From a checkpoint of a small transformer trained on Wikipedia.
Size: 10 layers, width 192, 6 heads of 32, MLP 512 SwiGLU.
Architecture: learned and rotary positions, no biases in attention or MLP.
Training: a variant of Muon for these matrices, 277M tokens, 4221 steps.
MLP neurons of a small language model. Each row is named by its layer, matrix (gate and up: input weights) and neuron, and shows model dimensions 64-191. Each number is 500 + 25 x the weight over its row's rms, rounded and kept within 0 to 999. Numbers have three digits each. A neuron's up and down rows have the sign that makes its largest values positive.
After each neuron's rows, "fires on" lists the tokens most often at its 100 highest values on Wikipedia text that the model never trained on.

L5.gate251:529525510532493512497531509520523501487502539463521527532513525490464471486496538490503499508515460473447491493495477517436481461503522457527505469450480504509482497497466454484468517502485528482492469499487541524502482505539503484501498472506499567509533513496493534472464531489521445483530501538473482536489501500483436493524488521526497453487472513477484461497492504534491489507507
L5.up251:496537541488512490500527513529517497507504479512483510492526509493498482487476486487506478478516514479487495487510521532531519518451528510487514515500502487480460490506528462464484527499517502502467469486486539509519521514504495510521482504477455514537465547518453511472494472457453456484500490582479459535517446501469508496498484517498566460527491539506511512502507509487469533476516
fires on: " with", "'", " gu", " had"

L4.gate218:500470555558479503514436476451462524509509528509470504516499504505496481485478527547520508485531503534516463483510536501524490476484554500511507498516508489480501496521469495515426497486509548522500512494518503553514521503530507495494529512515477523495538486486463546515505510506505503490505510509512512502506478531507505534512540491523530467511547464544521485506503518499496475535498
L4.up218:533493501512501512459485463511470493466503446512466462492500519574462479529525481477507513516494515506507501514465545509511546518556530521504525515518498502485475548496482443516425514521514483501531519483513501471504530496579547491526496511519502518510510512463507507513524514535482519476487488501514519531496523513493540516491498486514495504495574517477490462488491483518532487506486
fires on: " |", " Aj", "Al", ";"

L5.gate410:499468496488481483489441448426520494511520482489478543518495489450470564482516475483468458533465505512477495503534483533489465495489480527507480451516499517493499480531524502491513481469490478489434537516459493523498502494485485505504524538490460480495481536492546484502492509457512468505499478518507504506517478485482479530507528534478521544488511495507494510494507475495463506527440
L5.up410:502488493461504499527516522531530530485552515458474502509555474502495480507503483466542483510482498504510460558539500491494534492510493507492458480518464505504495467479477505498523479498494486498505482513497485533495473500493508449525506478520533498505524501476483531527492500445532509459525522525484508504519510466485515437523481450520513513491489506478492481457488524457463516527513
fires on: ".", "man", "0"

L4.gate481:505531533484505460472458496507466528488434515497505497449488481514510544545478503509508515527473474487505462490495495489514521457522501538485458491529485498500513518500552492490430452469494492482504498477517508471481500511495504546493518479500535482517530521545480522476505532462525451479491467505486500550485516542498494537485517507461492493528487489509521464473493465516522477502488
L4.up481:504458465544532538529502428470490467499454501450508494522487504531500459498504519497492486534478465503497504518513508437511475465516495512512504510520490501471496524512517514539472517511512486491505550479556482500516531494485544473472495519492505507481539499517489512505537500446479478532530487524477469508500516506482497491489514497426508459503496468494493566526502478521484500495507
fires on: "ion", "s", "ations", "y", "ure"

L4.gate386:539506468511498484529479468522499544508501509512485524492503526506531476520485501498528532539454478544490494529489490533475442519503490454514481481506460523464480478499515496474535472502475490490519472523477518571470446493456530502523464465487467472516506494472533532518528509483543475489545506481492501488502512497536511501492538509505479524543464498514510441443526484485507483481502
L4.up386:494520482496553514492478462505498525497559471494506502526547496510508431507505441501529483494530532539476532523496486554513494472503473502512538501502488493545481502506508451555527520464544530487502468490484474522529534483489543520499501553482502503477497516502508505498504515463491481553538473507508467500483513483489486485507516463483461452508504464469496497474579484491506528477518
fires on: " by", "'", " and", " with", " at"

L7.gate394:450477494475497500521472469476485484523526473493509529540470441501555499519473502531496469463496516512510482490487506478505501469498543514514457499520490504520488550532505501517489569503522508503537512509508511475490568512519544525474558482499505542507525491522524551498488517532527473484481517500483514517486465474558504565511528532539506490509496487495467503471453512494496449500532
L7.up394:511547494522471503510514542522442490483516505494494511493494440528523521471509530466515536503499524514548498471493509558488536493463521539524461483507470524522487479480503493486491494485515524482508550501506475475520459484534508518497521467523501499552485462499474496523505422506479523492511539503491444492488468474498548502484515487535469505471486514481514453478498510520464517509523
fires on: " |", "|", ":"

L5.gate163:476485494531491500511446497537476529529477499505493513506473460495494500513454549492537503515508492508483477491551497497492506473495519514504455505512492502512497531515530521541470505498465510528458480492502506484519514490512457452480523465494494491523484496482519501498459547448486419492452533472469492497436515480465497522490529526511508534538497525534455504477459513494511503526539
L5.up163:508464476504480497503488504530480551515479494426471498459542499452501503534493502485474468474511488486470473455519507475509499462486505526493462499541481541503494483523487512521490493470496490545488467501518498514492505518540470537501542498520524506452452481481503468516474483517530479485503504486510542472475510498495496551503492554517446556488457512505512469506486508504522487497489
fires on: " |"

L4.gate313:504540521487490512464497478453489536487486478504463488498469504476489508485458437528533522509493493502470475482497472471533532488499482472515519508491512508497562498480518519477509505481522486486502531513471502488486496502463508491440470470499492509478477489518470516484523497512470517504483507507498482471468449535512477508489485443536490527504520543486485470510533485454517475518455
L4.up313:500484476473467508549479467486463529512522497495471494447481498502481532486470483509499510487536514452529484517531489478492497507518491542515499472498502487515517484460501515505510473503467457498512501532490500531527508510474535471543436490509508515498477473525512513487476455487505536492497530525447475473475558522549500531534503520540539509515552487509508502500519527471512496584473
fires on: " s", " p", " Th", " th", " sh"

L4.gate342:492515417490516497477498507563513511512488481515501496485496442501459517525502505452508476499485534490499539551540538536538497491491474467507477510554518504505483523515512518494488502502530496488476513513471537496516508518516516470499520542535548531467473491466523505522512525460528513496524470529514484534492521477448480518508508532535517531490489525502483518484498502484524489503503
L4.up342:490490501496489460535540438501497514497493529481524477465526490499527469496505515498509490502482499514451528522504510482549467469495483536516519468492471516491476457529566538507456463480485558504491474465496477483523506511507530498516488534494520540441480462482491509470499506484521526504493474512499541492474518498539532469490507506512481521490514477502477485476497440457506491504525
fires on: "ed", "d", " few", ".", " million"

L4.gate403:508485501466440508490532480540488497496528499522480538522504492463505497518526485514533482501502512497498430542484438503509501476445469536496531515519530506507489451478476509512522508515488496532462483541534500511506508491482509466503524473486503513473541471502490511491528482513488485534471453471516481504495497474532480529512484538489493545480474466504527499499526477464555517515523
L4.up403:499559518491493505507539477516473520494559452502502526494540510473515498505494462482566514468549483484511475479522459503483483488453504510502488489520494526476482509502486479529534486538490504529520472495514512499502514529537537495484510478480505511475545486490484558513503456526487517506478483507491519491510483508509486494521484507474518502483499545452504473518496509470474517511561
fires on: ".", "\n", "u", " States", " and"